config = dict(
    num_hidden_layers=16,
    hidden_size=256,
    num_attention_heads=6,
    num_key_value_heads=6,
    head_dim=32,
    intermediate_size=1024,
    vocab_size=3119,
    hidden_act='gelu',
    norm='layernorm',
    norm_place='pre',
    norm_eps=1e-05,
    positions='learned',
    qk_norm=False,
    attn_scale=0.177,
    bias='none',
    tie_word_embeddings=True,
    parallel_block=False,
    init='normal',
    init_std_qkv=0.0312,
    init_std_o=0.00553,
    init_std_up=0.0312,
    init_std_down=0.00553,
    optimizer='muon_variant',
    learning_rate=0.00488,
    lr_mult_o=2.0,
    beta1=0.93,
    lr_head=0.00751,
    warmup_steps=200,
    schedule='wsd',
    decay_fraction=0.892,
    decay_shape='linear',
    final_lr_fraction=0.02,
    batch_tokens=[32768, 65536, 131072],
    max_seq_len=1024,
    doc_mask=True,
    train_tokens=389900000,
    max_steps=5688,
    dataset='wikipedia_en',
)
MLP neurons of a small language model. Each row is named by its layer, matrix (up: input weights) and neuron, and shows model dimensions 160-223. Each number is 200 + 40 x the weight over its row's rms, rounded and kept within 0 to 999.
After each neuron's rows, "fires on" lists the tokens most often at its 100 highest values on Wikipedia text that the model never trained on.

L2.up497,222,274,233,171,125,186,202,151,192,130,248,215,140,124,207,222,233,276,193,185,193,203,255,191,222,135,222,207,177,166,240,221,183,253,178,185,271,238,226,236,226,192,267,180,302,171,233,227,199,196,166,197,115,169,232,202,194,177,209,219,194,275,174,190
fires on: "Al", "K"

L6.up648,221,159,193,142,209,156,148,184,196,183,213,205,241,276,146,153,201,200,176,219,176,283,188,221,230,179,214,213,263,150,152,178,221,188,218,139,143,212,214,189,144,115,192,278,150,193,140,163,212,177,226,147,312,251,197,296,222,218,199,269,246,173,233,225
fires on: "ig", ". ", "g", "b", "stitu", "ic"

L2.up707,180,180,135,218,150,155,204,185,233,185,154,156,166,189,216,211,154,215,179,229,225,272,199,258,229,210,219,223,207,233,231,188,193,144,212,201,221,180,247,259,272,131,223,178,208,209,233,166,184,193,218,189,151,225,143,170,285,174,216,142,201,233,195,267
fires on: "″", "′", "umb", "tern"

L2.up523,218,170,206,198,204,171,184,268,184,170,127,208,226,212,189,216,197,214,180,243,170,162,181,209,209,182,148,277,132,209,136,190,138,235,215,171,211,237,296,215,208,235,263,126,163,227,213,149,154,176,188,205,192,241,181,243,237,183,273,265,171,208,202,190
fires on: "ell", "Air", "air", "ire", "ampion", "long"

L5.up381,221,214,196,172,178,210,133,176,250,163,238,132,268,181,167,162,193,226,195,186,215,223,207,177,197,251,257,120,180,201,188,229,200,198,232,199,239,167,187,173,147,189,148,192,161,131,175,284,190,247,186,234,287,250,220,211,228,240,166,256,219,183,218,185
fires on: "at ", "used ", "on ", "are ", "ev", "in "

L2.up977,185,213,259,199,208,183,213,232,128,238,179,232,187,194,224,246,256,280,264,198,181,230,240,121,161,156,273,95,242,194,160,157,123,208,194,139,182,170,231,251,255,175,217,199,196,193,203,170,188,220,134,208,169,231,220,177,219,170,156,220,247,288,230,162
fires on: "stitu", "ran", "id", "ang", "bi", "Bi"

L5.up521,173,179,220,145,227,175,203,231,259,83,203,180,214,168,172,166,216,80,239,192,178,240,168,180,206,179,214,133,178,166,175,226,182,138,231,197,148,142,202,236,162,84,154,214,140,164,210,235,164,219,188,164,260,190,273,199,237,173,197,240,208,174,166,170
fires on: "per", "of ", "ip", "ine", "ab", "er"

L4.up727,254,187,198,285,148,210,295,195,133,218,185,169,218,210,249,192,204,215,197,197,145,166,271,185,248,192,220,153,243,189,256,242,129,234,171,251,251,156,248,195,240,144,194,152,172,234,194,160,153,239,290,188,217,173,243,217,159,223,97,193,257,208,233,205
fires on: "ed", "'", "air", "journ"

L7.up822,165,203,286,191,275,180,225,246,194,149,109,169,221,200,186,243,160,224,225,158,132,174,227,235,237,183,131,185,240,167,252,168,212,221,205,259,192,231,224,220,226,132,107,205,197,174,209,221,187,271,166,202,159,213,235,194,168,244,228,265,277,185,229,213
fires on: "| ", "|", " "

L7.up681,227,138,223,175,162,181,213,274,185,215,220,140,166,189,113,166,198,204,228,192,219,261,197,187,149,208,180,216,171,163,222,186,167,264,258,181,199,190,258,136,188,199,193,191,257,222,261,229,188,236,156,213,234,229,210,199,303,194,157,185,120,230,195,183
fires on: "from ", "f", "to ", "the ", "ers ", "ire "

L7.up260,192,215,192,234,204,207,137,199,175,211,146,152,166,143,247,178,291,142,186,205,177,211,207,221,184,233,199,212,153,199,195,140,197,158,228,204,248,155,186,194,218,196,196,206,199,249,119,219,218,200,241,223,226,238,230,121,148,180,189,196,167,172,167,214
fires on: "\n", " ", "["

L4.up750,226,205,191,246,220,195,237,199,235,170,302,140,193,151,214,136,191,199,309,153,256,222,150,229,232,193,184,207,201,145,264,140,141,188,189,191,264,137,290,228,163,260,228,194,246,200,176,144,207,194,169,242,190,245,108,182,177,184,168,266,162,236,148,177
fires on: "; ", "(", "—; ", "of ", "| ", "– "

L7.up991,171,221,143,296,209,214,153,178,109,202,215,258,204,170,158,183,189,195,208,130,195,150,233,265,214,201,228,188,223,162,251,183,143,177,174,207,199,219,218,222,187,103,151,127,177,217,195,187,157,171,239,232,151,251,155,225,197,192,215,231,180,217,239,200
fires on: "of ", ", ", "op", "por", "reg"

L11.up841,216,212,212,244,265,234,227,121,164,299,233,148,210,301,219,169,213,255,204,213,234,189,166,202,174,153,133,235,208,222,134,213,221,175,186,207,181,181,193,247,156,259,233,198,173,154,282,165,157,170,257,154,146,189,131,169,186,200,200,173,233,274,158,205
fires on: "y", "a ", "ou", "A", ".", "ti"

L5.up450,213,157,238,217,164,240,234,204,208,243,226,159,184,241,185,281,175,238,171,117,175,153,139,278,195,288,234,233,235,222,267,214,85,156,173,207,185,308,195,143,191,159,234,213,179,247,204,224,236,187,234,247,229,188,196,240,177,265,171,227,253,226,186,190
fires on: "of ", "due ", "o", ": ", "r", "("

L6.up190,198,224,268,207,275,203,181,243,128,237,255,202,161,229,149,245,228,242,120,153,232,254,208,138,188,258,225,196,231,194,171,215,146,216,223,155,172,174,163,85,203,212,213,236,207,178,197,252,138,238,158,202,128,195,185,213,195,222,185,163,207,199,266,236
fires on: "the ", "a ", "| ", "s", "sing"

L7.up738,157,153,198,204,217,278,174,230,162,237,154,170,248,236,195,191,173,240,215,156,143,194,149,152,206,204,181,225,231,186,244,179,248,173,142,333,197,99,172,249,209,181,249,105,138,199,213,193,200,233,283,221,175,302,182,113,125,229,158,220,155,235,175,216
fires on: "th", "thr", "hold ", "br", "ros", "ing "

L4.up496,216,234,233,173,252,218,168,257,185,171,214,200,166,276,226,166,221,230,225,213,190,206,245,224,210,249,271,153,183,199,191,231,228,187,186,253,242,186,229,237,193,192,214,234,219,171,210,166,216,248,182,281,223,130,253,200,225,170,247,110,174,217,141,211
fires on: "fac", "ab", "k", "eb"

L4.up423,199,167,207,210,230,199,123,172,178,252,240,196,222,220,172,152,203,179,117,303,124,226,184,236,168,258,202,191,192,146,211,154,308,140,264,229,205,75,199,183,240,235,145,199,218,210,263,231,207,179,244,276,179,184,146,217,182,190,125,172,140,285,205,223
fires on: "/", "ph", "bl", "an", "oph"

L3.up952,172,199,195,211,268,167,148,223,237,190,268,219,194,154,163,242,219,73,174,220,188,208,167,194,238,160,228,182,133,200,177,238,242,214,296,223,211,192,198,227,244,203,186,118,177,281,291,220,200,218,219,206,157,234,123,118,182,202,230,257,236,190,170,223
fires on: "z", "eg", "Z", "iz"

L9.up40,186,248,244,233,233,124,235,189,252,217,189,165,211,207,225,174,293,173,289,238,169,165,154,155,212,216,133,286,176,162,161,221,207,190,219,127,142,170,214,192,189,191,192,235,225,148,234,164,205,180,282,159,207,269,230,205,185,138,154,154,149,250,244,212
fires on: "this ", "This ", "they ", "-", "per", "that "

L9.up599,228,191,161,185,195,225,165,219,129,207,193,169,238,248,151,133,257,158,274,197,211,197,148,289,222,200,189,179,232,203,229,200,173,220,234,139,158,164,201,197,187,168,203,220,204,180,215,221,170,209,202,201,221,257,270,195,223,180,170,219,232,223,191,203
fires on: "in ", "com", "of ", "e ", "e"

L9.up385,199,152,204,260,204,181,235,177,151,156,235,133,229,230,217,187,160,171,148,123,165,127,207,143,243,207,174,149,213,258,181,134,205,219,254,266,235,180,221,164,177,215,160,190,243,216,217,204,226,178,218,243,246,189,141,187,220,262,175,217,202,193,164,149
fires on: "m", "b"

L5.up183,140,139,162,220,187,275,222,150,202,203,208,153,217,195,217,172,187,261,168,208,209,173,135,225,265,169,248,202,106,233,181,234,230,198,226,249,245,242,149,207,193,110,299,171,175,225,211,237,152,194,198,170,169,231,226,127,210,195,198,248,185,185,188,188
fires on: "s ", "at ", "of ", "for ", "the ", ": "

L9.up763,184,240,174,199,156,171,183,206,226,198,220,189,269,192,183,224,163,135,188,191,177,164,152,225,221,207,155,217,200,189,158,216,184,156,209,186,221,174,165,243,194,215,182,134,193,151,205,226,194,211,200,193,172,225,182,195,247,247,114,187,230,200,207,280
fires on: "our", "ur", "e", "air", "ph", "or"

L5.up945,184,214,147,291,218,124,235,227,164,190,201,151,194,220,150,231,162,218,235,160,157,197,224,219,254,159,161,187,202,182,203,230,191,142,261,160,161,230,224,216,223,212,177,271,121,137,246,134,121,259,266,235,201,163,230,178,233,250,143,228,202,248,180,175
fires on: "by ", "from "

L3.up992,227,229,187,249,221,102,197,233,247,240,263,153,175,225,189,229,151,159,177,220,198,164,263,175,209,226,231,170,189,204,181,213,185,141,203,214,232,189,201,238,217,235,203,221,190,185,149,134,203,194,236,185,229,244,166,209,212,147,218,223,257,205,219,217
fires on: "from ", "From ", "oo", "po", "Dr", "Early "

L3.up400,158,202,212,245,210,223,156,229,286,230,215,268,133,200,211,188,143,141,205,173,259,231,221,266,179,225,147,174,195,242,239,220,207,170,212,166,252,198,157,198,223,215,228,251,166,249,233,282,101,194,172,167,236,240,164,230,184,244,155,156,249,217,164,178
fires on: "i", "reti", "ai", "beh", "resp"

L2.up231,171,188,185,226,130,175,193,254,268,191,236,223,270,172,164,268,148,145,185,204,185,229,150,241,241,251,153,224,241,159,108,133,275,202,225,191,171,157,169,174,214,213,207,207,173,206,149,219,137,202,187,270,182,267,192,234,157,155,205,191,221,267,205,215
fires on: "Be", "North ", "gener", "ü", "Stre", "cre"

L9.up711,287,124,208,285,123,210,200,182,127,223,311,144,198,276,194,245,190,190,239,249,190,159,255,185,211,207,279,254,210,188,279,139,230,240,229,173,265,213,180,130,207,238,205,142,222,239,218,225,190,156,138,141,210,218,257,212,161,206,240,234,222,245,179,237
fires on: "w", "ove ", "ie ", "ight ", "bo"

L6.up234,278,165,216,209,258,294,226,152,192,254,260,168,259,231,205,209,226,212,264,175,218,164,178,239,207,180,243,157,266,213,318,176,158,259,133,218,195,287,197,214,253,170,165,181,121,171,184,203,202,212,182,199,215,180,89,224,206,217,190,145,197,198,171,192
fires on: "of ", "or ", "and ", "ian ", "o "

L3.up492,143,251,182,165,222,198,255,165,210,151,155,212,261,234,216,248,184,259,170,288,219,206,249,266,155,260,153,215,185,162,185,210,220,147,201,199,203,157,228,206,193,190,181,212,144,281,189,189,230,208,200,211,171,266,165,250,115,138,201,287,144,268,161,136
fires on: "Ac", "The ", "This ", "al ", "ama "

L5.up829,255,194,179,189,193,203,213,227,180,236,161,163,244,218,191,121,192,177,247,138,208,195,148,263,203,209,182,204,272,222,214,179,199,191,207,199,145,241,193,181,172,174,238,256,211,262,215,203,183,180,234,187,193,110,219,186,189,260,234,168,270,187,234,264
fires on: "inc", "in ", "i", "ei", "of ", "Film "

L7.up652,227,266,202,260,274,205,234,198,187,188,161,197,247,229,94,237,173,260,241,171,195,128,238,297,225,180,198,198,209,196,247,173,247,258,175,255,97,254,244,196,246,158,141,187,170,147,216,262,135,216,137,208,154,284,204,247,248,230,130,172,314,138,263,144
fires on: "| ", "S", "|", "et ", " "

L7.up268,192,203,199,119,184,265,176,253,141,279,174,213,136,323,226,250,213,243,167,184,141,158,234,245,172,202,159,161,170,121,173,150,167,256,230,225,254,241,193,272,245,259,101,226,250,167,296,180,202,172,144,215,212,147,198,237,265,190,238,184,173,201,174,160
fires on: "t", "an", "ent", "ant", "ain ", "ot"

L2.up720,185,233,140,271,234,234,148,134,224,230,207,184,221,191,213,255,150,226,280,254,190,246,161,182,208,188,184,238,176,205,175,207,175,222,262,189,245,276,76,190,212,174,154,253,213,183,160,171,191,185,181,169,89,186,218,180,228,245,190,158,232,228,208,234
fires on: "when ", "though ", "which ", "where ", "that ", "if "

L3.up376,237,189,148,103,168,132,223,199,197,215,216,173,155,141,144,239,221,168,170,240,172,256,272,215,183,232,110,225,142,232,207,178,184,245,198,243,158,188,190,145,200,229,242,219,181,197,212,251,197,213,206,198,205,246,182,192,252,181,211,236,189,223,168,255
fires on: "Sp", "ire", "iz", "cap", "ile", "ire "

L9.up162,141,212,150,196,212,163,189,258,185,224,201,210,231,236,184,164,201,190,230,151,213,139,162,231,205,200,213,248,120,147,166,192,266,128,228,142,162,196,191,194,206,184,147,221,175,246,297,143,140,251,227,220,160,289,230,246,240,189,205,172,156,286,224,264
fires on: "n", "por", "N", "ren", "Por"

L9.up626,158,198,221,227,246,203,240,191,220,245,222,169,222,248,158,233,241,178,83,160,197,212,260,230,175,236,241,169,200,292,183,180,269,206,150,209,218,146,169,240,161,235,170,212,251,220,213,193,227,217,227,244,257,218,131,207,261,206,145,200,194,247,115,142
fires on: "em", "ph", "Pl", "an", "th", "it"

L7.up782,196,180,165,188,263,177,110,221,149,279,125,132,163,264,172,182,165,232,157,202,205,246,194,144,193,288,182,246,186,236,206,199,189,170,228,214,178,209,180,158,274,212,222,260,219,237,222,267,214,209,142,176,170,225,270,138,154,184,179,212,181,211,167,183
fires on: "an ", "a ", "ing ", "the "

L3.up742,208,170,193,245,120,135,219,215,186,174,198,170,156,148,197,273,181,154,245,138,229,175,264,335,171,125,166,183,283,169,180,219,224,135,213,175,224,153,233,191,221,221,165,227,234,205,327,185,167,282,210,231,197,166,187,185,158,245,145,200,243,136,142,245
fires on: "Mad", "by ", "per ", "on ", "ording ", "up "

L11.up940,235,230,159,180,219,231,171,257,112,182,129,141,250,154,143,293,161,159,174,221,191,149,216,173,238,210,187,164,231,233,210,170,216,168,219,153,206,149,140,236,237,250,227,220,247,168,260,288,208,215,183,259,283,238,211,244,235,194,187,217,232,86,162,246
fires on: "p", "\n", "S", "An", "Pl"

L7.up506,230,179,209,178,252,210,117,262,219,208,115,164,195,215,139,225,122,178,217,200,281,172,259,230,202,236,218,177,199,186,191,257,212,228,255,212,179,128,222,290,247,176,163,252,224,274,207,226,223,319,283,118,225,198,179,176,227,244,240,212,194,264,173,177
fires on: "ak", "os", "li", "to ", "ed", "and"

L7.up302,208,252,73,258,134,243,138,134,251,250,176,204,224,236,238,308,208,187,178,287,202,161,185,202,213,195,163,246,205,211,220,212,235,205,216,172,201,164,167,255,218,211,205,234,235,196,197,178,173,258,176,189,239,150,218,186,253,193,147,172,171,152,180,198
fires on: "it", "in", "St", "-", "'"

L4.up570,148,222,235,286,188,249,202,150,189,189,233,166,194,180,182,181,173,214,270,238,201,133,238,212,217,187,290,109,198,248,155,196,182,142,207,167,307,218,167,247,203,152,286,159,230,198,214,241,112,166,213,207,155,245,283,194,198,216,212,196,197,236,126,217
fires on: "Gu", "au", "mon", "anc", "Au", "ing "

L6.up777,130,148,189,154,193,213,261,234,139,196,173,127,170,214,228,218,172,237,261,196,205,156,251,243,166,215,231,180,147,172,280,208,195,171,185,179,259,265,164,179,199,149,232,191,173,205,209,299,191,153,245,216,140,199,172,241,186,293,195,234,166,163,147,159
fires on: "of ", "er ", "man ", "tive ", ": ", "from "

L5.up779,145,215,192,255,168,202,243,147,245,175,228,172,210,156,153,145,257,160,194,185,204,266,254,198,188,239,142,132,202,253,222,262,242,205,250,219,231,243,89,228,155,188,230,245,136,212,239,130,198,171,201,208,175,203,213,254,255,259,123,243,158,204,163,238
fires on: ", ", "of ", "5", "4", "8"

L4.up865,219,130,260,192,136,166,248,184,237,184,151,155,172,205,201,221,193,245,234,194,327,286,208,238,144,190,150,150,255,123,237,280,169,195,192,213,257,229,169,225,148,227,169,203,201,117,177,169,206,212,78,228,189,229,156,228,166,265,234,226,185,165,260,242
fires on: "| ", "−", "ly ", "ely ", "also ", "German"

L2.up619,251,144,184,194,183,237,208,109,269,219,221,249,217,178,224,224,202,225,216,265,195,188,228,168,224,142,168,137,234,264,249,310,165,212,181,236,180,184,290,250,221,232,284,213,218,229,212,187,218,169,147,226,232,210,213,237,166,264,233,218,262,248,207,259
fires on: "; ", "pur", ";", "ank", "vil", ") "

L9.up208,160,218,187,164,177,190,295,219,169,149,310,225,220,276,160,167,227,171,179,242,154,262,167,170,246,149,289,167,262,207,184,223,231,227,182,252,127,222,216,230,189,234,242,282,173,162,187,184,157,231,208,173,187,177,175,250,172,106,144,199,265,166,190,223
fires on: "ent", "ant", "ot", "t", "ic"

L5.up125,180,237,203,120,186,294,231,181,241,254,241,165,209,190,185,264,209,231,180,166,235,171,141,231,177,243,205,209,195,183,130,261,202,135,230,180,175,148,189,176,221,208,164,204,152,117,212,242,193,292,259,259,201,206,188,191,139,253,186,237,218,266,164,143
fires on: "on ", "in ", "ed ", "t ", "to ", "–"

L4.up449,164,191,266,163,217,298,163,238,233,184,172,227,251,226,181,204,153,238,280,213,118,159,172,123,192,215,127,209,163,200,195,177,265,151,236,190,225,245,192,229,235,264,222,244,226,192,177,254,259,150,199,138,229,223,139,181,179,211,122,197,142,218,264,266
fires on: "to ", "called ", "as ", "made ", "es ", "an "

L6.up344,157,208,232,202,184,314,229,226,151,262,195,183,188,254,147,220,164,150,182,179,259,208,166,243,171,223,185,141,189,214,178,217,188,293,162,162,144,209,168,233,229,276,152,168,203,230,245,180,196,118,146,150,179,199,191,198,233,204,238,193,112,233,158,200
fires on: "at", "t", "At", "ot", "th", "att"

L6.up146,189,277,236,209,196,230,229,208,267,172,191,262,199,186,141,174,91,191,175,141,193,225,234,200,265,229,211,189,294,195,193,251,189,123,186,217,193,192,203,173,200,105,182,212,194,268,236,227,176,241,150,173,146,174,201,185,171,137,131,185,155,203,216,237
fires on: "| ", "m ", "1 ", "Bri", "6 "

L3.up67,208,203,166,259,150,186,238,150,186,212,154,134,201,254,154,222,187,205,135,172,196,215,181,147,244,181,228,168,164,204,173,150,271,253,198,232,230,210,208,171,168,196,213,206,205,155,175,179,238,155,237,229,179,284,228,193,166,253,200,211,218,197,219,222
fires on: "m", "M", "emb", "| ", "ent", "F"

L9.up151,194,143,133,211,188,294,213,229,227,261,138,154,214,240,182,206,152,287,180,246,148,209,175,181,220,191,134,235,251,217,215,250,267,211,271,248,207,187,173,199,268,274,168,266,142,277,170,93,138,252,176,194,186,222,152,197,182,122,215,213,171,166,216,126
fires on: "-", "it ", "v", "ts "

L6.up723,177,164,217,203,221,225,291,174,241,195,172,214,182,194,181,226,155,183,165,235,141,231,190,229,223,203,268,182,149,249,172,182,284,250,144,148,266,147,164,145,173,176,218,174,183,222,253,218,226,201,196,163,274,184,158,244,178,242,142,126,150,219,135,208
fires on: "l", "av", "del", "qu", "comp"

L6.up853,219,187,215,122,225,233,222,301,129,222,183,168,196,183,175,152,226,194,180,147,184,193,163,155,233,125,218,236,211,210,168,237,191,216,151,190,170,205,181,176,196,263,235,146,252,237,211,175,200,234,218,172,168,119,188,296,250,179,136,269,255,187,211,141
fires on: "ug", "ext", "uc", "comm", "Bar", "Mor"

L3.up975,203,204,141,213,179,207,212,105,127,240,203,218,250,226,177,227,184,190,201,169,139,186,191,220,217,218,149,240,192,208,184,230,197,187,194,220,247,185,212,164,224,151,141,287,187,209,242,191,216,226,225,234,192,201,224,166,162,151,249,210,191,188,205,225
fires on: "comm", "del", "tur", "_", "Del"

L11.up597,166,212,200,178,302,239,247,165,180,316,154,186,242,171,234,198,117,198,204,216,233,212,190,180,280,291,173,267,164,249,182,231,216,180,268,147,149,158,235,205,85,190,185,203,114,218,190,179,180,143,280,139,180,201,247,322,200,203,178,207,197,167,153,212
fires on: ". ", "er", ": ", "c", "-", "the "

L7.up348,220,168,230,240,174,96,110,223,184,216,118,212,190,174,125,171,182,244,200,148,255,195,239,147,227,147,208,175,194,172,191,190,225,203,202,208,166,246,206,188,215,210,151,186,126,247,220,193,200,170,122,162,154,215,303,201,235,210,179,241,136,224,135,248
fires on: "1", "9", "8", "5", "and ", "ed"

L2.up591,184,198,143,257,208,201,266,136,240,239,213,181,265,190,190,175,139,185,180,182,157,175,163,255,234,184,93,162,130,217,182,162,206,206,316,155,164,176,241,197,246,236,165,216,163,159,245,234,176,174,186,168,167,254,227,224,184,239,139,215,177,185,241,198
fires on: "sec", "episod", "\" ", "use ", "trav", "cod"

L11.up402,244,187,235,149,254,202,252,229,183,131,127,228,223,210,234,185,286,136,174,238,208,209,179,177,261,257,159,213,209,172,94,138,267,177,199,205,153,142,188,212,169,176,176,213,203,151,252,141,131,154,197,151,206,271,139,192,177,200,220,242,134,277,169,215
fires on: "i", "el", "ly ", "r"

L2.up357,259,108,185,158,186,235,146,241,172,215,228,183,195,160,222,268,268,158,271,124,159,187,201,172,248,204,192,287,189,203,202,193,222,208,195,186,253,165,135,223,130,175,173,150,192,221,244,179,192,243,286,254,223,248,195,264,130,169,152,163,235,239,175,240
fires on: "ou", "fe", "dou", "è", "Aug", "resul"

L9.up196,268,198,229,130,203,202,187,247,116,196,256,184,201,191,239,163,173,230,208,242,212,134,170,223,232,151,195,207,216,240,108,210,244,142,132,251,223,195,270,171,185,253,132,160,217,214,194,234,152,183,124,253,152,128,215,200,194,212,115,204,263,222,189,233
fires on: "comm", "than ", "met", "ost", "min", "ext"

L4.up162,255,163,187,212,291,271,246,224,221,246,270,148,288,193,158,152,190,227,214,213,166,151,201,233,211,199,204,193,235,193,304,124,213,224,158,148,199,188,193,205,180,267,228,194,212,182,167,165,224,181,150,225,151,227,164,190,259,219,253,224,133,270,220,165
fires on: "of ", "ple "

L4.up167,230,194,199,221,129,154,255,167,176,188,250,158,200,261,158,206,177,242,138,253,163,240,169,194,221,182,245,194,205,243,202,168,227,237,305,223,242,187,218,177,197,214,137,181,148,181,152,181,159,199,172,254,216,239,243,210,154,154,198,164,253,140,222,208
fires on: "t", "ent"

L5.up41,205,208,214,185,248,254,236,160,258,246,282,187,195,233,193,207,225,156,247,194,176,280,219,183,219,269,211,185,154,139,195,204,265,126,114,211,195,43,240,183,167,182,179,238,102,179,202,164,221,178,291,153,207,229,241,200,264,226,216,186,226,226,197,204
fires on: "and ", ": ", "or ", "al ", "c", "-"

L4.up991,219,205,220,247,154,194,116,251,277,186,194,162,172,202,184,236,193,242,193,195,198,211,198,138,202,204,169,156,193,241,185,251,192,148,206,213,237,171,213,166,207,246,195,169,180,174,246,215,265,266,217,203,168,219,234,204,216,255,224,256,136,204,158,254
fires on: "- ", "1", "8", "″", "°", "7"

L5.up713,171,170,237,245,153,230,258,199,265,217,188,217,151,159,183,145,163,186,232,227,198,154,285,250,185,224,197,193,255,202,227,136,237,162,212,157,216,196,162,255,257,152,173,205,117,257,243,204,236,201,227,192,208,173,216,165,186,283,184,223,172,198,225,174
fires on: "be", "Se", "place", "fre"

L11.up570,133,182,137,173,216,166,212,191,204,188,204,228,216,217,142,144,161,186,170,175,218,115,257,190,187,220,242,222,247,180,237,278,216,155,149,102,156,198,178,247,231,202,209,139,217,177,228,123,168,183,178,238,222,249,205,251,197,209,242,219,147,179,263,190
fires on: "of ", ", ", "id", "y ", "ur", "I"

L9.up404,179,183,243,228,186,196,160,227,191,224,232,238,260,258,168,172,202,147,194,144,189,138,161,217,269,183,194,181,247,192,199,252,209,211,229,170,170,196,168,244,186,203,170,165,141,261,183,191,261,227,157,162,153,184,239,250,223,291,221,198,161,135,276,146
fires on: "am", "ig", "c", "og", "ag"

L3.up946,220,210,186,162,191,254,137,200,188,153,216,248,203,221,132,224,231,148,191,196,167,246,204,226,209,236,110,216,111,193,205,162,208,134,163,251,207,234,113,229,158,281,193,216,246,208,163,194,200,134,207,231,131,140,202,270,213,219,189,169,253,230,205,269
fires on: "re", "go", "Re"

L7.up158,201,177,159,141,232,198,221,142,197,245,241,217,186,219,115,206,183,150,184,207,174,192,212,194,180,223,188,232,183,114,192,216,254,212,205,250,199,277,209,178,117,217,162,232,270,204,190,190,204,108,224,148,210,190,297,225,179,182,236,114,221,196,219,237
fires on: "re", "ro", "ur", "e", "en", "le"

L3.up579,155,187,184,210,178,169,183,209,144,243,146,199,167,227,241,190,197,210,266,196,189,139,225,193,191,176,264,184,263,119,279,209,251,175,252,140,223,159,221,260,138,208,195,195,231,168,206,216,172,182,285,146,181,262,112,165,206,226,226,210,276,85,221,187
fires on: "for ", "by ", "with ", "of "

L5.up953,205,173,179,153,231,241,188,265,130,147,151,216,160,176,229,180,154,263,221,208,120,136,233,151,186,168,173,153,165,266,194,305,203,235,205,155,193,275,201,176,179,221,192,183,199,209,157,281,242,227,191,203,142,195,239,205,247,287,146,202,189,208,220,155
fires on: "y", "ay", "ib", "ij", "any"

L4.up363,194,222,210,268,170,174,186,279,165,285,224,132,212,180,206,216,196,248,225,141,221,206,309,232,230,232,206,159,218,163,200,125,259,194,174,180,197,232,245,236,134,230,181,132,212,177,229,219,131,222,206,186,273,200,110,192,262,276,192,262,267,173,217,233
fires on: "of ", "for ", "name ", ") ", "ot ", "at "

L9.up47,194,266,248,247,246,193,168,181,180,249,218,162,205,112,178,175,202,149,144,214,170,174,161,246,251,194,180,213,175,246,198,235,225,214,186,246,249,162,184,135,170,180,196,224,158,191,242,183,90,155,228,173,229,171,185,187,208,233,164,156,126,281,188,272
fires on: ".", ". ", "d", "l", "’", "li"

L9.up186,222,173,135,113,152,166,198,178,214,169,121,220,153,238,248,238,164,160,139,173,208,201,190,214,250,197,274,169,167,217,178,136,251,128,238,204,221,214,187,233,172,270,149,159,142,200,216,232,179,138,209,223,192,183,234,167,152,121,229,204,218,245,199,213
fires on: "rem", "ab", "(", "rec", "im", "res"

L5.up124,173,241,147,262,189,182,193,248,157,127,197,174,167,221,150,134,247,141,172,259,184,238,203,222,231,221,181,243,225,257,175,194,306,218,184,212,253,208,200,230,184,158,180,173,178,223,197,149,167,177,141,255,192,230,188,240,170,252,144,227,204,164,124,241
fires on: ", ", "of ", ". "